MLP neurons of a small language model. Each row is named by its layer, matrix (gate and up: input weights) and neuron, and shows model dimensions 0-191. Each number is 500 + 40 x the weight over its row's rms, rounded and kept within 0 to 999. Numbers have three digits each. A neuron's up and down rows have the sign that makes its largest values positive.
A block is one neuron, or neurons of one layer that tend to fire together. Before each block is what it responds to, as a language model described it from the Wikipedia text at the highest values.

Responds to: The word "to". The word "to" in all its uses: infinitive marker, direction or range, and titles, e.g. "1701 to 1710", "moved to cut off", "An Act To".
L8.gate266:488455530486481539561492493474522471555539426473544483470500400510485469559463507413450507496451531475510502532492499448513440514480558538522431473506532539539507528536514537481456526548459461538494489506538551512486473472489453515438472528573438517514515470567505514473541418494492526537566518496472458521521464569497497499489483490508536531492426551464485538555460576562459523520517536576556529430472550482514516533426506548417541544502565456497535413441540540492476434537508410541481472495577562527477523425459537436509462478540481454447493535535469453565538513530549550518
L8.up266:452488508445465521520489521517522591503525441501509503572541520524529576444493504443530501514481489523522507522565530464512475467493496531433569497462475535486537478536499533478537509464484416543500424424532567518523477486478467581528475427496539589434471551511535454545582466519522498435541486466504493530487496547479486514533493461491524581481517484467478483493513488512524436427448512551439533535495458521517548508526476517507532513476532491419552480506538363480508510471460505523517480414502526539496496547425539437512454571481472496458546420524578482571574515419489477545

Responds to: Before-verb auxiliaries. Tokens that come right before a bare verb: infinitive to, modals and auxiliaries (can, would, did, will), help/assist, and quote marks opening speech.
L11.gate8:467529462473519524445483507504485490474511457486493492468575475530401508469546494532435581561485503563586463470475475504510434494534484488527530490573478496443535479495513475541476469492460399459544485409526502474520449521497500438498549513491515487500458487587520509533465518505508521487537538512530580493533515507472485507515533492526483539552559516476431641510480448482479523540524468631594506564573509498529478453445530487533511395421479427495488493454512481471463479522439466502432471468521470528515478513481519519514461547506471502505544458495439556525552471501573485458
L11.up8:453469528589548507549542522487524503554479523516535495543476455450397475520518466531471542557540433537496449569475448422496403518484489583515470466524512539536439523450460506447513491544496487516436483551544518488527473543543529458543464489563533518485556521515491518576545506514486605472532441449528490531513483505470494518424522534505561527492494521493486503466482442589481486527537519464492479484506395470439517526485524468455434473512426508454510516512484506544511424570520532494532539428485537447431453523575498484556514480526540526482518501521463561530434440498448559533
L11.gate49:497483479527511510536477542426488433496577482457544534469507461483498587522475549489535545511488501525529564500501454499525478536437527463448528532450474464480520556504519475567424487523458522468507538517432465494537491540566522491548459505452494473561531430474516510451432528509442574504539554540461556480514512525471517474555487476504522424548518583463453447473537470491527478543544506556517492539512508414514456525456449404477459417535531510485500496500526508501540518497442495487432480473486521470488587449532411556594453548504544549440510440459450489504420446538509563490
L11.up49:413502484542515568437497535448535551518467538475522404535575460535498483478529574479447524483531522553440529450444461447499432464550558552531503529488540471509521464584459518531538437566431508473444474531448495526484509508552430514470523586483514485540524448514486460416481538493488518530520562553493517519507429470467541502488504428512489573461485490530446540548451436486500482524509572415484454454557524439493493535546513472480527516544472492533490523501531532540542501489455496480454487551518539476513461506642503502481501507469523517481516472462480535491567570514482572474
L11.gate58:572486479445461488509460582493478522450516562480493533457481473540505475526524519478469443553445582535529429491502505418562490502479537499486542434515534583570464499516455562514525511507473531431473487517566489444506531566447479571480490476527445528473396481524514403469464481562550514503508539503457419579452509470478464518453537464511495544497449512513457480484543466477513497498494512530503494506512507533531420507540575463454521529530511476536497463568477500500587467472548425454489478522480539513484503583561417396529436519546520525447541475496461527535505520439519505494
L11.up58:446495516478536469487562466554415483482527456541470507534518566487452550533528493492436558566518520447541540545505431472480538540438472520520508461491439475476561455483527557511515484540547496497530517524530468437547405529516447493480554542551415522495442502501536468451483446538507531419516512472462490532495562522543425497522498469502484495589522425518578412448431463493458443530551560484553489545457449510518500506504410519459505538447492480468505499445555528495486508485492491507559493533548491579441494557500485414530460474570490573471495424503467492518540493530486502528
L11.gate168:479508527446503507441518436521427496516555559422419498469431476487392478480438477474496530435526567550481414525433449499525483517493493448481496480529516514557420475505451545537503526555527452502568554458526453482501411492504495486505562534519513540464460562466486473496464584516473482480487448526494474483548495508471509499480508536531480503484501468427480504545484514535485441537520522519529456564418602571560507475507552479559526476511535511552526515542518469452584460530538528535498554525441494549528509548443461489555471526428505452515464501550537511450563525570497495551
L11.up168:541499466504524432506482511598463463519512484618529467455467461544506539492510495492429509512512487556466481433477558547547502519419490508507466500488500484478566491519515487491579477456546567458472600538523436443524484490440411517473484502518511514487526551530448431519523552477505504465574448508558521503456492475515477461439558459469478525490525491563439524506465489481458471485511455556540564473441574452477511544564482499514473513537473565433504555494506533532465584468461452578473470559455503453544418496503530491536486498498559594500551489527494525456480510470490571540
L11.gate292:515519485467466513542468410503497485439532453497487463487477495491454546501505576441641563468471528536501509495500487484430469509552413486553555474518477545529454447517479520553418446445540466471448520521479504524516485443516523530444500511504509527449464495483503434519545512560523522506514480506483482496457499510498487479532488430434453550486434508513447499520501457511437582584503480526480518465509492533553478542496531492462509469461529554513485490437545581398581564537518464581516404542565498546575481489484485480491481494511553481500511518526547574461565481472497508414
L11.up292:504490527503461515466497448496567511503534458558577496557499491489458464551531420473496439452478446431528503478425546495494473483579467509538506532466545558437556547535479441488517519522534481411523495481430500461452442506480512482457496538465530501577467487522464477437476492515443527456584519493484566488506542452489468516498499534494547555500566487532502503457487434503443436496532504464477541488520525526530584452530512411559493476457469556570530466478477462556511507528488479547518570497513455455554514660553527527507510519517453508470529473504504583509439548557492474530
L11.gate398:500494404486513538454470515482584551443503495490448501522484464521518542533554483528507464460482532480481488490480520495585422501488461524552509503471555520491497501543473513473514477538455478535515472478582481499496511467502509511608452579514459509467455516558554518417473513509497534452556473490402524556500432476514499482470495514448505517474500531478501412482387571547499587505477562569498532479493489464548479461474546559456512540519479506484616486449519498497542437498555454565536444488519538524462435495533469405483521552515466468466528512523513499482539435489582563551
L11.up398:555444421566490494437488432503497516444414504483440540504555444517494592507470509516553473506451464520571515557463501506476480513530495588577477464525448591442587512515545551576509533467497459531420542487520591484485468526514504507487532555506494494459476518410494459489443479497471514485481518539455481515502534544532505410536499498528509532530491472441512492512458544463514532505531459538441460477472534519490525488518465557453476457537541577519565495520523565510553434500501519509445463512537478529471521479438554514428457558506485528427500475490407430491525501561487457514
L11.gate434:548480526444477538580556540452499527401518480480475489485485518518477554467532507455523554497508616473513471516559487500484491541445574471509564413486462537516479508537519557449521489577441467441509509491554545460555473517553474555562560511544459518433483501534470449500573586434555490479452488561485475582446413501474520571469553481500498482459508546539486540533459505545459572484502452506496471425481439471495474482455522517421569503513481505544470540509496497510472547559471457513569477523552461500459519464455483436514461533540519503457551545490474546535504507500468522485
L11.up434:514483534470534479439562528495479485507488538488503540475507489476544484538504528499515509441511527472502454466507471498540534531561492507494489549518552519498441496568502538507576529544472528529505534528495496511451497535580491466501555489556454498482472542547530440531390367517552539519421401480579541538498470434496503543517500570502506504470479500546494481375461571480613461502480468493466503568524467424466509483497469540492546480449521558462502444476520523411438554487490448485513458427543496540506518530489485476578472488465515485477503455482399477480429516479493478535
L11.gate509:571576481513488556434422536539457483492491473549482480480545522558549498475557516515507525536486552505520530508457524465523525534554522525513422463489512531455504511467530550512439478485487486464479530465533484451542511524462495515517540523487428482468518497499502460438533388522528533560469485593466587436529479498491440498504555421445520486432487479499473513526481538512523519492488626536506434487524448426475423412513546483459531508483498526443480478545463419494471426458436454490497632573521498512494510485510523475510465552488519514523489463490509546493466411479547520467
L11.up509:498516577465501471515507471572509481441520476529536505510433435478504522487549527509539574524478477566467482523485505424523589589530466536427561526530549455503529521550459504391510476511470497439506494459510419482516550555450558510459506486527498432408452528488413532526471517500539456537464611480458474474458485580518554461554536575438496477423426542517464516538458454503458490524471464509493537450506529457511473489484537471480579464531483572464505487531500468523510475513575444493526489522453504516542506527487474438424541513460444529489542545495466513493516507472472517505

Responds to: Mid-token separators in names and numbers. Separators inside a name or number: mainly the colon in track durations in tracklist tables (3:57); also hyphens in compound names (Jean-Pierre, Deir ez-Zor) and first fragments of split names (Mc, Fa).
L13.gate110:476505505481509502463528531557484475569468538491552467536505509542545438549625499445409481505510529470525478505502465486508493425512463484504400495489494502491550522513424577466456515526534511427486575513439542491463479504481455503517421484492525503465497529464482495491586441570528537569514491520458483561517483555562472483442509502492494413508541536455500510459471478481513531486487476451477524532503346501482488464515526511493531603509510472511509476432507466468487489500529435468441528512539478517502456513512496450511522510486480478470574420536540590467597568533489509436
L13.up110:480539479549458536606498541469465506547505456525476487584420533492514558489483522532528539483580456546531518538533598478500460499535503479446501452427495466509492497542461524483458489486481476391533554532472504460462559525552510427543469447443559513505512532535522463599531495509440516469482484515533511429420568471540495464519505447452545526465537543505542497507474504545500520474474552476533519496472548448533512486502503556407511455521438477533408456489549501439447463465512486512491488453533519592486579530575480508480455491486551548491515533441520536507536446526481555509
L13.gate157:511560523519514539463572472499495446433476516518467469446486539558478519470501474498485531478516455469534596465527500522513529504546491502480524455482470408514553501477572442516555596558484510502438460551474507496547502429479511557595556537501491471503473415483515494500500484521528500567504516504466517591536486517561497453542510469526605522445404450475490460513506475457470480466541495485552563434477527552407506470411544504433543420500460520472548482502541497528471499467507506530552433494535466490521433521465490493559524516546417548501493506487536484461551536533474500422
L13.up157:589473454539501429520525520504455524439544536461411512536430448534459456496488530642525460576529540515458433492522502458451479509476536465450481544549537441566574484505480524473488509443523529455453498526486511590500532595482485483514499450500480545464517543491556466443554533521553541478448453540548486521520515506538442458524436504511476435480454527463475514472463494519490512526493494561525451514538490518471498579527506527466483480494496562461472511495440544530514440469503564476523458507582531545500545556439480542494431472478467451504473472467496491508484557593435541477
L13.gate190:463512490472426505518533488448536444543518545430461552547465421538481510425553510447518528569505502487614474537554507480565499485431487511508481527490527542536550504520498508500476524515458526413480431493524582451552481474500569511518482502528519491521530455482509418480541506583557540524486529541478531467478429482551437452536517499453489529497491580493532506485498589526485472425476484465515423448498468488496522502437427446477561468516501470517540509450513445562520509500448508482502488478555475429455426436474548509522486445505440541561523462504556531498569550543501455449
L13.up190:567520481465483502533515455538444561524530533588456455516478466459526516548472476541428533509582516483482455476522542541550443419424504430527505551402595518505489503493488539467482578474463526493521484505436544555566474546501498505531479417469478516467500483487531492584510519476523471542492472444547477426457475635510498458468452506543501494579460484496458554485510603482524506515510477542448471510501515508496479488561480568485513511510483429447575502485502458486461529460430453503482474578485504555473486521543448456531578527459496548505460491443482529481494506521481489473
L13.gate270:567527538504531540487484500541489417486513551539506447473484576545429628395508530500527523474507547473543493519498522487488492477491522529503493511479501495491571570468569459478461514482480565516453491481453535459521439475516417534499478494379482517528507472514514555492472402507488525509494434458478457483520516513537497506483491469498516501470570461506499506477491461430567436455500450557483507558413510453504537522548516446511565553481470555471525469487528486536485535537494558420460382531454467471516431555520489513454466500477541505482580471540444525484512586479516534510
L13.up270:542413486506487492511496484506518484508546491510493493508526483496484503567492475439534477577537516525567506452522491452471548485549514482531521482466524489495514475466486481500544532513510599544464533488470486524521518488436532476523432553541481419496535500462493552361510568493454554480542482530530417523434599527409429517524535546503501439507503577497481480541462514538526508467443469443452524474500489429460439569474400486530515549534466467496536472472494505461518435542488483466460487498472482475536449505537528449536503402529509478423494570409549529413523520468511488480
L13.gate277:452506553475515479511525524533465498497522526497451526430551554499507519425479496433604521463523490409429488489485491462444530532488529487572545487433464533590526513545494510436577471559435570521480563554462486479564527513523478556545505497532482497513510450505548501445437486565548480507552483480543515516459492460589460526481433483532473567486479544534481521496497493458470538510401477463459449497538460572512499485459473545478535463543469488485442538516548504480524579495469539489463520522517376499521421453543458479454499572467502494477503460435496528515443494511497528564
L13.up277:573568469505514445508528533522463494539482436497523449450465518478495496471456504518485472481530535501446482480510522482547497507486553498501504490507566566525484484536443466476518496526550481485513531440484459529531510480451425527483536568410508461463579490485456482506548461555518495571493514434539544508438532542509484542545526458464520372504459441495599575471578498589461507398573499478525433525477565528509503493509481474530512503527439548450492542509524536551384510474490477501523520510481529536490529466483422445453571504517529455537497477545516530462410540478557526513
L13.gate329:546442542476500489526482518548512530506540503475523430487505516543533454489494479541513496507486491484590547455534403483517430455504473535538513480478488548505500456498426485432447504523515468467472489522544575461527529504437477494506509464507565518526594459545540429514514525571541456453470471484533425474504553459443435489497552495512519512450517571505562506434499515492522449514503484524463458491567524478536540434469496508452603586548523568502506496427441468520487445536551460452514528514546435455466445428593442501463484519490526460494492557428511558462557508484519521435
L13.up329:481491511532441503523523491495469521545532507516468452491530535560439444510557540498485458507558563458466493493491479469515481530508480547517456536531514507492502570483484540398493479569493507519558536544544560433528475491452568530566447604549450465519515459468541510492509566485492483540474463491521456481523419501513464515497399506468460500479479535497439486484474501500491453487552442541470435467468523524444514422523506544496457527444552518543489565433446474506443566550534483519456529558574508470456534462570482467487536519501464423507453553631533532473535502465528414516
L13.gate440:439534451484544481525491518491545523511431454469537527461440488560473558455551516420454484519475501465479516452568515471472490513569506477409511577520565459536451502603445521453448595506394447484441528488499432539524518512498492495501539555497506503473559509515471489526484447496585557440522506515473513569488481512522466461488494469425467559496558509510481561474499553445486494520538598463481477457532510527517478498447516445449463477536428445501542548489525491516503502507502506533576492554467549492463529509496564520509542489484545552472441475503471614492462548459546512516
L13.up440:447564509591501483447458431496500539469507519500567557523525553495551526568457496504583512527517461606569498511487487506524509508542459518531489493465567470441518460506502516474500498492490470539448475576535424498507538491479543444484532489512532492489509510470560436511466484487494534518504511534416528516564544431512542543502469474591491479443510550480528477539482461475452430487478529546424445563484484437580520549534478483461519471451502484462540485495509546427505504512478452519481532481594419433432538547501537477380441451515476530543454546502534556497509533506471493459
L13.gate450:577598436518518431554452563546473493508480488473494506468519481552511549472544501509562530488494456512471483472533470467549537507486537581512489476498572477475496451549449512476498521542383567510429494528464458431510545479569447554533469503444451523445530481471522550475531440513630524481473566486516516529519462504586532494514531487504507491435565553490519483435495505526470444523480527512566506413517555462494429484484496479493526549541468430429508516494543515521517511538494483469536446491461439519426434467512592486514545506520496489468485494533508457458429534509544480483
L13.up450:555512449486476503478527475490494461501498510495477447444502508496442489563511519498583566518550535467449491531545463520516561498509476540460532571484586494527458464491518610457540511543401550530491534555507346473491500496475517465535537549491542464433532564499503520476557477442563475436570499432509524570476484479514554511474550438468441479444509566529499535436484505496446525493491506511501440460514550476538446555564512520472496517534488476447496576520535513544494427522487513440474449553527459496417496482558529473535517535486533541503542537542469552510448488456494532470

Responds to: Hyphens in romanized names. Hyphens inside romanized Korean given names (Ji-min, Nam-chul, Eun-hye), more weakly compound hyphens (Human-Computer) and "the" opening titles of works.
L11.gate167:517527536445511496504456482472535519474481526504466510517611506562509532509511443459459529485498529480510580518462514467537496516505542558537475494538561500521544486516531451479444488452495510594462506553492544479538511456535549591547522525506564478375493436457514443508532434545539476530512511494523496545547570459513445484439502470549490482505481461545457489469449494534466516448522488489527430438579455439529537452439503519450575537474412495503457540472553467474399512451467522491502444566570466487528435427495528525489482487543567529474448503512511545541458501501435535483
L11.up167:551489536492523482483635477565471452541493566489495526449519449448502603460541469462490512497495502505439469509510482533535509499508494457476518486473523423477499556486506586405500514479496504471467476557493574454478494464490555488540471533443505473434419543532497516556481527492480423493483554507515461468500476604547503484401495542466530561503503446456531484409498560533525515454472444486552440499517478469485526487521525473458540574525514512518498419509444559482476543566465548472445434587537455513509525565499486470500539453519511510561517467568549506511548532491505479474
L11.gate232:473492520575479524430476501522523508496481594556535534478496531523524619517513453480560444454486474433534516429479465493560504494528526484465439516511493449524507513590480515465474442497484555520512485496523501415421530524474467510553506547490484429479535440559579523453537511505506552504497534530442489531448546483494512513512512549502535577505468572459489458397535450503503536414474492527552573442510540479510498478483507465441513492442470508499592474447492480494528493547492424574531450489561481552542446519458446475560509479443485459514471496536539429453467441465480504506
L11.up232:474504490540466513555566563546530499499487483535555537464461550530503508502472555521486450481483482525580535536579497435577456553486471495545507541503446494455531508523529589434441542461560504496494464448426473526442440473497474545493522504494531487501531640543618463569543421481509492415532463450443507545511462504496495463510429460514472533477499482471508526523534517489516548488498498534472562464468440475522472472425520487501528516495496466490511484487565440482404533501530557492507495582516398459551488512491561498479503498500502521544578499523547466516538451454464507500
L11.gate340:519490543519489512417542442471488446464548487486507482514483441538467543485483472445566539500473504540517514517467553466488491523537495515489443471478459508582480462508478499451552506463494498490564474488519496483568433506496499451560534539480524543442550467404502507476475566467524401567451483496547482545462530497554541511495517507552447486465542541365475533519472496529540568485530471494544542474464544481448550522450467605448559520492547495449522484521493529460538482524509478547498503444521501497558392499585518496582473473424496600498426494517530469509495456561514533483
L11.up340:446509485549478422533523512486508519519471503471502468502500575412532483504517454472583546580564546549481447529461460493509484539554534475418509429473481472495495529507532457491532453487501522517449495455599542566514502511501423485472486450460535451512498485466447526532496524471511460462516503532577554537429477458526527485539508512486528504579496402484541496516498554574524484456517540505430445530493450509532523493443504454488523488463444505472530463587543455518512454545353526501534462528460548504498541477525486555559482464499547504535421505508436501562478497523577467540
L11.gate424:505468544538502519516581482474512504547526454498552535511526557480520437536461516411550499499448472407454467506559450467570483539464454458487500522553539441530520557499489569453476482501524511512479496507487466480468538483529470505524545499516489464383603528501570522500492434488507476464545500489491499523469476420545472432586555505518541604499497540489584493524459579528479500498513501533408555520542470521504477485475508503466439542490476448515527536515483488535444499491421546468466403469594559468504479500493517486546459557478490552429481447504437502537507511564506491509
L11.up424:456499488476597496450505491427514486478544498462531553522501494559589523448512489467517510500462477477471507566560521514481405522457510456529569466485545472548509496526480422496516589497483461505469583417520564494498517586485447507492481494437520461547488490492480464535476498531554499501543497526616531532457506519487429444465551482528407559508490574482461503474419548519465480484555536556476469477487526536489427487478559527533499496565468500462478541473469503448522538446504462481579470490561531537557532549563444501408455477462448513537521522505450474464482516493451505507
L11.gate435:526465495485451468481508439547464585516496562437493494327492454519520515461480491480487458473484506513505516484445477498584499541495510437525566477539507520454576478550467552409421495502521464517532534542471548510555480514467524480390442488521462536473478491481486500517485507505590458536543479538480468504470506507486468460469477497490498531499541524445473477495447525521480577463351520530476495517553574568520481495540528491473522498495506532460555473490570467478565475481483435507524375496536507462530433551498519508523566513520504470527464464506541506505506550509515550489
L11.up435:453497460578485516513497459447561485558505491573517383496469527483467465532549505525475557590482514424493532517507438514480566518489521459488474439534476435495514519533497503466525555510519452553542447527487506461510499549511424468563480445469466396490530486442482484578467535527536525448541542498548523490496446483476490555524525506462490433563594446500470500495459480453508473510456503531500456562451492457511506428514393479484628519537478511493531467454515535474525560509484510536501522457500477463460484536431492489571511477487456576523513512534538510480480455572423498497
L11.gate438:440534546555438516528509545505486531454487562535587459479508453462541503500543470534465500430527560503497484528485391490499531485469528481468436514497497504454447404526459495487526483515501466571555475570457572493470483571588517500477456493484491471508559457498485494535490517485491436496425497496480505520495502513517543498455487492490486514470502503475485520486462415536558490475505532505585523572463554452531488417464489468520496558506531478396502453467578461448455549395554499494478555507421581490558521466504522512571504485493460521546511555475491549512451555456573503561
L11.up438:548448475523505524556470428469566513464499523425503506511481437487559496544565526431492496482531539486490492450494525474510570496442470470481497534549570546550533518509426527529527522519563520549467471575459481481581572502476522507511556475458559541392490522535480512522500532509499457421454501493518421586541483474540566488502400456476529453514504551471495495516469464483457550526523476545434533520494473522513468461531539476517475462513456524464559475494499430421477557509476486552594460492482520485530496512478470470513435408505437449487461566537573561499539448491540481504
L11.gate475:561456429525500504538463495471436507528480473567574515482565429534475482481508518544517612560457511506521530534542483471524481504497395503518411484511492464519502499589440500499522561503497489529471517552482467574458478476475477516571501466484461479515567477458480456488484483584431535497499462517540469481494483409464519446511564535503583450568549543492498523520481507489475523442509507622551535535481495479488560455461511456495460533485427503529580488427552435457508513484514516433558427507535459535449511508527529472538455472494521408476474479512519483557478473518478505488
L11.up475:572448536556489514439473440494456482474580519551520510436523454470541548508473448475517540482520576491458505470554486478515593496462435490560492434433500497551515489457561525465504530532498568560439542448504453531501479473541472509486439510518522499524499465520556548474538557434501467471491509469510504468490530481502471479422522492519571483531421470445505488501406463586464530482483481510455543503489515425475556554500515561428554499529574485505526493553491486507524497519474458435498542588542509480498383502547535507498547467544490510446416497435482546452485510490569545485
L11.gate495:524524492488541474447527442504459541488474514438516506451559444506470477495502490502490548470519498453451482518524489538406460466498412481569468533493481507464461429505430466461474481573498475456553545499528509545502477478472399595564492515486534465507453564536563523475451480609541502534464435530518545553547522460477509503522570574559501454489561537489536481500471528531540485554461460526455507561448515483531550567522539464558516464529483544460506435446505487523451486502497521500492418511511382522460502495489507485481506449521507437440444543479493488436482445520454574471
L11.up495:516522483515499494534462492513499503440482517486527435516499537518524548525506447458516538563483474462521488483559511483542537556548455508605505500468480528564526486527620477461486520497568457547526541463493509496611541525502464507497456523536585530418529489446547513485538558410541473526519536548525493503554458556514467473466510443510464489476452436450468500546517501468453455453438468528493480474440538519472444496496510453334593476474506529501503538549474558485465492477500502523513416544483473474537492555447586526494447523502513559502497541519479527458448529524510472551

Responds to: Hyphen in Korean names. Hyphens joining the syllables of Korean given names (Woo-min, Eun-hye, Yeon-ha), plus dashes in table separator rows like |---| and some mid-word fragments.
L8.gate54:534454517523487495495543492522499502461517440556502502435534448529475528502459487472576478500544421428488518515476546558482456518480438467487539611506527495510508533566428470533553505481500502538495475524491453479436480520483458509532530494461482493477447500453424492526482460659590481526504525491500510501584406495556494502559521535511432494536457464510416443523523526526487501539538490523536517492523578507456506554465489437440514517501438485494498410500544480560504519415472442507498451541485489471460435519456446446431585472433545489512513475531515475491502541531480539512
L8.up54:499459525498515523488524460512540496580581586604528453488496481526492461427504507539567532508490452534417517461514466484468543499433593553467500504520429461500515495485474547528472513543515468475519532505511455492551442509514432557563518428503442454588525441577520450538515466483480536473493551463527431504496520465575396530498540498455505549509581531442484496489552493548528433468423550547492499500475462520500509446534472438523570523516500513464433484449491465469512508497589523404530477455532565463536471476572489497501443490510489503453519506521458493520484526484504483500